Weights of a small GPT-style language model, trained from scratch on English Wikipedia: MLP 384 SwiGLU, normalized queries and keys.
MLP neurons of a small language model. Each row is named by its layer, matrix (gate and up: input weights) and neuron, and shows model dimensions 128-191. Each number is 128 + 24 x the weight over its row's rms, rounded and kept within 0 to 255. A neuron's up and down rows have the sign that makes its largest values positive.
Before each neuron's rows, "fires after" lists the tokens most often just before its 100 highest values on Wikipedia text that the model never trained on.

fires after: " B", " d", " p", " b", " f"
L3.gate106 [107 130  97 135  89 149 139 150 197 122 134 135 115  88 136 134 154  78 167 127 133 170 145 149 126 148 181 137 150 134 120  97 136 140 160 139 173 132 121 114 135  92 111 111  91 106 115 155  94 102 136 172 139 106 126 156 152 106 133 139 175 118 134 134]
L3.up106 [125 114 107 128  99 130 145 147 147  95 130 100 134  96 134 160 132  82 164  94 149 196 148 166 158 125 147 124 130 120 139 138 116 114 135 167 129 154 116 132 193 123 117 138 124 126 119 147 122  92 169 138 148 109 104 162 132 163 117 113 134 101 131 113]

fires after: "\n", "–199", "200", " N", " n"
L5.gate102 [139 153 124 139 145 155 113 128 148 135 113 120 148 106 120 120  76 156 115 140 152  90  99 146 109 115 135 144 111  96 118 136 156 162 133 137  97 139  68 101 133 109 177 129  92 108 131 161 146 128 100 165 160  52  93 118 163 104 131 105 115 109 140 126]
L5.up102 [141 125 118 133  96 112  96 114 135 148 153 163 117 150 113  98 104 154 144 115 168 129 119 127 123 108 128  84 152 131 150 153 171 134 151 129 142 129  97 124 106 144  98 114  99 114 145 144 144  94 118 168 172 111 139 131 128 167  73 106 126 163 125  92]

fires after: " O", "ou", " o", " N", "re", " Y"
L2.gate379 [128 104 129 145 111 130 145 168 151 114 151 112  98 138 115 129 101  96  76 163  96 144  74 148 100 146 117 115 167  93 128  93 178 101 129 166 167 114 112 132 121 177 117  98 146  41 165 113 107 136 162 138 129 122 146 140 166 142 122 143 142 133 166 162]
L2.up379 [128 132 116  72 118 133 131 158  99  86 115 112 130 116 158  86 120 118 148 105 156 135  90 133 140  71 159 111 119 143 101 109 157 119 105 133  81 155 102 122  74 143 149  96 128 121 191 140 109 126 131 135 133 145  80 137 123 131 158 130  98 106 131 100]

fires after: "\n", " P", " T", " L", "ilitary"
L3.gate205 [129 153 110  86  88 123 118 152 142  93 147 139 145 115  78 136 152  99 132 125 117 116 125 165 113 120 155 131 137 129 146 144 101 141 115 127 165 113 158 135 133 142  92 108 108 109 112  79  86 114 142  87 179 145 126 107 163 155 104 132 121 137  83 114]
L3.up205 [121 140 104 126  98 165 140 154 105 105 125  88 122 123  89 170 143 129 157 128 131  84  96 120 155 119 159  86 112  81 127 126 151 138 142 130 128 118 164 101 124 131 100 112 107 123 144 105 132 141 137  90 161 118  73 107 166 136 165 133 147 139 122 103]

fires after: " A", " a", "The", " The", " old"
L3.gate280 [168  94 130 140  76 134 125 124  92 131 158  92  84 164 164 137 118 152 116 164 141 136 157 152  88 136  86 136 117 134 125  96 132  83 118  76 127 108 122 156 122 133 101 103 140 138  88 127 158 140  97 132 102 182 119 164 127 127  98 101 111 133 123 116]
L3.up280 [156 141 127 141 131 188 117 153 133 110 148 132 115 128 115 106 108 154 171 125 121  90 123 116 105 149 117 121 126 125 164 180 125 160  94 104 138 151 108 146 133 139  84 103 132 123  96 109 107 109 101 141  86 101 131 116 150 154 136 123 147 161 136 105]

fires after: " B", " s", " S", " T", " sc"
L2.gate192 [133 115 136 126 141 128 120 103 134  69 133 168 143  92 125 164  89 157  96 151 121 143  93 125 113 102  92 153 118 130 118 170 162  92 147 145 147 134 122 117 115  79 149 127 101  99 140 143 136 152 132  81 126 116 137  88 156 161 111 119 157 122  79  75]
L2.up192 [100 183 135 139 122 124 114 134 143 148 114 143 117 137 176 154 154 119 154 136 133 159 116 113 138 106 103 157 118 160 104 117 149 108 112 139 118 137 172 158 144  97 105 141  96  81 134 105 133 138 122  91 134 133 116 112 133 144 126 107 162 128  90 114]

fires after: " H", " K", " S", " T", "H"
L4.gate312 [165 127 105 121 156 126 128 132  97 118  65  91 117 119 132 127 122 149 128 121  82 108 110 124 135  76  64 106 130 127 132 157 148 120  93 141 117 136 133 130 146 135 151 140 125 115  95 150 121 157 133 111 135 111 109 127  94 141 114 170 108 141 120  98]
L4.up312 [126 119 117 116 146 105 133 121  88 137 120 147 114 158 140 143 153 137 102 135 115 182 104 128 120 140  98 127 132 114 105 113 132  75 162 136 172 128 142 143 126 143 137  93 138 140 107 130 154 126 137 137 108 156  84 101 107 146 138 181 159 153 144 145]

fires after: "\n", " b", " g", " B"
L6.gate46 [151  87 132 146 128 154 139 114 121 142 125 150 139 108 141 126 148 126 156  97 157 111 167 169 104 115 151 131 146 142 123 114 115 179 165 147 115 112 111 103 140 137 126 158 149  98 123 120 111 114 129 114 142 160 128 129 139  74 135 161 156 170 106 142]
L6.up46 [123 124 127 109 149 171 143 114 151 142 130 148 106  95 136 165 171 178 113  90 158 104 121 180 165 136 105 132 182 135  92 114 115 144 136 152 107 145 108 136 126  92 151 118 123 103 141 131 115 131  97 155 129  84 150 116 142 128 135 124 141 156  78 110]

fires after: " the", " The", "The"
L4.gate132 [165 151 127 168 121 115 135 126 116 105 122 175 133 139 127 134 126 149 135 154 134 146 121 124 145 142  87 114 108 155 110 112 136 161  83 100 119  91  97 128 120 123 105 133 136 122 119 142 147 117 133 141 138 103 161 112 130 144  91 176 112 154 165 153]
L4.up132 [152 100  78 112 118  99 143 122 158 126 118 119  90 164 101 144 164 130 113  90 107 131 125 146 134 160 110 100 152 111  89 114 144 125 157 160 159 125 117 161 129 128 123 120 139  98 144 100 117  96 144 156 121 151 146 190 110  85  85 111 121 113 121 158]

fires after: " f", " b", " fe", "F", " g"
L3.gate56 [111 109 114 107 118 123 128  91 100 113 128 133 157 163 137 140 119 117 144 149 139 157 100 135 124 136 157 124  81 155 116 113 131 138 145 134 120 122 130 115 158 109 124 145 136 103 171 123 176  86 133 120 111 126 125 146 124 119 137 112 149 120 148 168]
L3.up56 [142 100 143 117 115 155 141 102 133 101 134  93 128 113 118 111 115 116 148 130 180 123 100 174 144  96 122 162 169 114  80 121 186 122 107 122 106 153 100 133 124 176 136 135 121 139 127 126 161 129 163 114 113 119 131 137 120 107 154 124 136  81 126 119]

fires after: " U", "\n", " W", " ra", " Pos", " Year"
L3.gate140 [122 131 111 158 140 119 150 158 114 113 158  99 105 121 115 141 153 142 139 131 166 116 150 146 110 121 103 146 138 158 114  98 122 112 136 123 150 138 120 145 169 163 169 175 162 112 166 112 122 111 128 121 151 151  99 105 100 152 114 180  99  92 139 174]
L3.up140 [129 121 141 105 123 136 117 128 109 109 126 133 161 145  95 123 115 155 111 109 135 101 179 172 116 113 124 129 129 123 145 125 135 107 111 141 158 153 151 104 140 120 134  94 153 128 120 134  99 126 112 101 168 139  90 114 137 131 138 143 101  95 110 118]

fires after: " the", " The", " that", "The", "\n"
L6.gate281 [131  86 132 129  86 154 108 118 101 157 118  87 112 137 125 119 133 121 109 130 156 137 148 107  97 119 129 146 138 136 135 106 134 107 119 107 121 102  99 107 151 138 108  87 113 126  87 144 119 183 111 115 116 107 135 151 150 107  98 166 140 140 129 151]
L6.up281 [143  98 129 152 120 163 111 106 122 107  91 100 131 131 179 143 141 148  90 138 161  92 131 147 141 111 155 123 145 123 131 118 128 114 156  93 167 122  73 119 134 126 118 109 108 117 131 157 116 158 127 135 108 122 129 174 130  59 102 148 147 158 159 162]

fires after: " C", " H", " E", " S", " W", " \"S"
L3.gate58 [ 72 141 131 129 150 139 123 137 134 157  71 133 125  78 169 128 109 145 142 184 101 122 126 162 147 212 151 128 154 111 117 113 107 118 100 137 139 103 115 131 144 129 146 108 123 161 102 133 132 107 120 140 116 127  93  98 143 161 108 174 183 159 121  83]
L3.up58 [ 95 160 162 108 156 123 113 113  90 119 120 138 137  98 127 122 127 168 125 156  71 123 144 127 131 125 107 126 138 148 124 101  97 122 180 168 168 123 142 124 102 144  78 151 101 115 125 126  82 143 106  82 145 114  74 122 140 142  63 136 137 118 129 131]

fires after: " N", " B", " gu", " K", " n", " W"
L3.gate340 [ 96 161 156  72 102 128  98 122 122 105 143 109 130 121  77 136 111 141 140 148 200 117 129 155 116 116 107 125  81  75 124 133 135 138 129 116 129 109 115 124 127 129 154 131 130  68 179 142  86 130 138 136 119  93  77 100 127 115 168 115  75 116 117 110]
L3.up340 [146 124 131 109  79  82 118 129 124 126 148 110 112  61 127 135 147 126  87 124 118 103 112 131 136  94  82 144 107 140 102 156 113  89 166 149 158 164 148 154 103 116 149 140 139  91 142 124 159 117  98  98  97 125 168 127 158 136 146  95 125 139 127 118]

fires after: "\n", " Result", " Year"
L5.gate54 [187 106 147 152 145 170  97 182 107 155 120 141  94 128 120 151 170 116 150  82 127 132 108 138  95 117 125 113 133 158 111  89 127 157 117 123 120 163 104 158  89 173 110 128 150 165 134  79 102 127  96 120 115 148 142 157  99 124  96 156 128 107 126 166]
L5.up54 [ 94 201 142 129 154 131 129 125 116  88 160  95 146 128 156 123 156 148 124 178 154 117 132 148 113 106 135 113 144 118 179 166 125 172 115 154 170 128 166 118 146 124 149 120 128  74 109 169 122 126 125 103  69 106 125 126 150 139 109 116 125 148 134 101]

fires after: "\n"
L3.gate262 [144 145 138 121 116 147 138 113 139 134 164 118 130 149  99 106 113 116 135  98  77  83 124 156 104 115 130 170 116 132  81 119 123 114 173 167 116 121 109 135 132 160 129 160 119 136 119 149 127 109 104 158 192 129 136 133 126  79 131 155 147 155  76 131]
L3.up262 [144 157 139 166 122 122 134 122  87 106  93 131 154 102 136 164 108 136 142  74 111 109 160  80 151 109 156  73 105 140 122 133 129 123 107 177 144  91 148 131 113 156 129 104 166  83 130 127 148 115 109 117 174 163 132 140 140 157 126 147 153 123 129 132]

fires after: " A", " O", " N", "O", " Y", "ij"
L3.gate57 [113 107  72 132  97  97 150 126 110 179 121 134 117 203 145 105  75 110 144 152 145 128  87 160 137 113 136 176 157 122 103 125 132 103 153 138 157  98 158 136 152 134 143 120 128  90 147 172 118 153 147 119 146 118  89 127 170  98 117 130 124 141 117 104]
L3.up57 [ 95  91  47 127 105 110 144 141 129 159 124 129 129 166 143  93 119 106 173 149 138  93 108 161 139 133 132 153 145 117 119 111 110  98 102 128 151 106 109 125 142 110 157 109 134 133 132 133 121 168 118 150 158  89 119 147 149  94 109 119 101 135 133  74]

fires after: "\n", " |", "n"
L3.gate293 [131 128 131 126 161 116 127 104 185 104 135 138 128  82 137 118 100 106 121 133 124 128 124 139 178 168 157 153 137 131 109 135 150 179 123 127 106 120 138  88 122 114 110 138 165 119 170 174 151 123 136 115 132 127 153 141 128 107 146 131 127 136  87  99]
L3.up293 [101 132 111 120  98 133 141 142 122 130 151 119 163  89 141 122  78 115 108  99  77 100 111 153 138 105 125  73  86 125 147 140 137 168 123 119 133 122 167 136 103 134 107 122 161 140 143 146 115 153 152 144  87 113 136 134 171 120 159 145 119 138  85  99]

fires after: " H", " L", " Le", " S"
L3.gate78 [ 67 121 105 167 102 109 142 160 111 161  89 108 136 130 101 133 137 113 123 131 138  90 147 153  84 136  92 106  98 121 139 122 156 145 136  93  86 106 145 130 129 131 116 133  88 153  86 148 111 142 162 124 116 168  93 107 126 136 183 203 135 155  89 145]
L3.up78 [118 144 139 126 179 125 156 106 156 117 139 104 176 122 127 138 147 100 108 140 149  91 116 169 113 139 155 119 163 127 125 168  74 118  97 151 157 157 154 107 154 119 128 116 134  75  84 110 118 167 136  84 154 107 128 107 141 100 123 124 128 140 103 121]

fires after: " |", " A", " a", " N", " Gu", " the"
L6.gate136 [121 111 101 141 139 147 105 123 101 137 127  93 136 140 131 129 128 187 117 123 169 199 140 143  77  81  99 116  85 150  98  99 104 111 101 108 112  99 120 157 102 124 152 122 149 133  94 118 117 121 120 134 127 101 121 120 131 147 117 134 114 130  89  76]
L6.up136 [148 130 110 101  83 138 150 117 102 149 163 115 120 107 123  91 160 173  93 155 123 118 126 131 115 118 138  72 137 148  80 143 143 102 129 113 127 154  91 115 151 125 142 149 128  77  97 156 119 168  81 159 124 101  96 102 131 116  64 124  91 142  96 116]

fires after: "==", " ==", "\n"
L5.gate114 [171 114 128  84  95 140 155 127 107  98 119 149 111 133 115 102 156 119 137 150 149  92 153 166 103  97 143 131 120 105 142  95 179 112 169 107 118 108 116 145 149 130 132 107 122 123  76 126 153 144 151 150 135 139 159 130 133 110 153 140 112 163 130 111]
L5.up114 [140 170 124 102 153 119 184 166 137 127 115 159 124 121 118 143 148 115 146 157 128 139 149 192 105 110 178  97 136 120 148 145 153 118 120 129 174 112 185 121 122 120 131 109 121 119 125 134 132 163 153 145 105 118 145 149 156 117 150 107 134 183 111 150]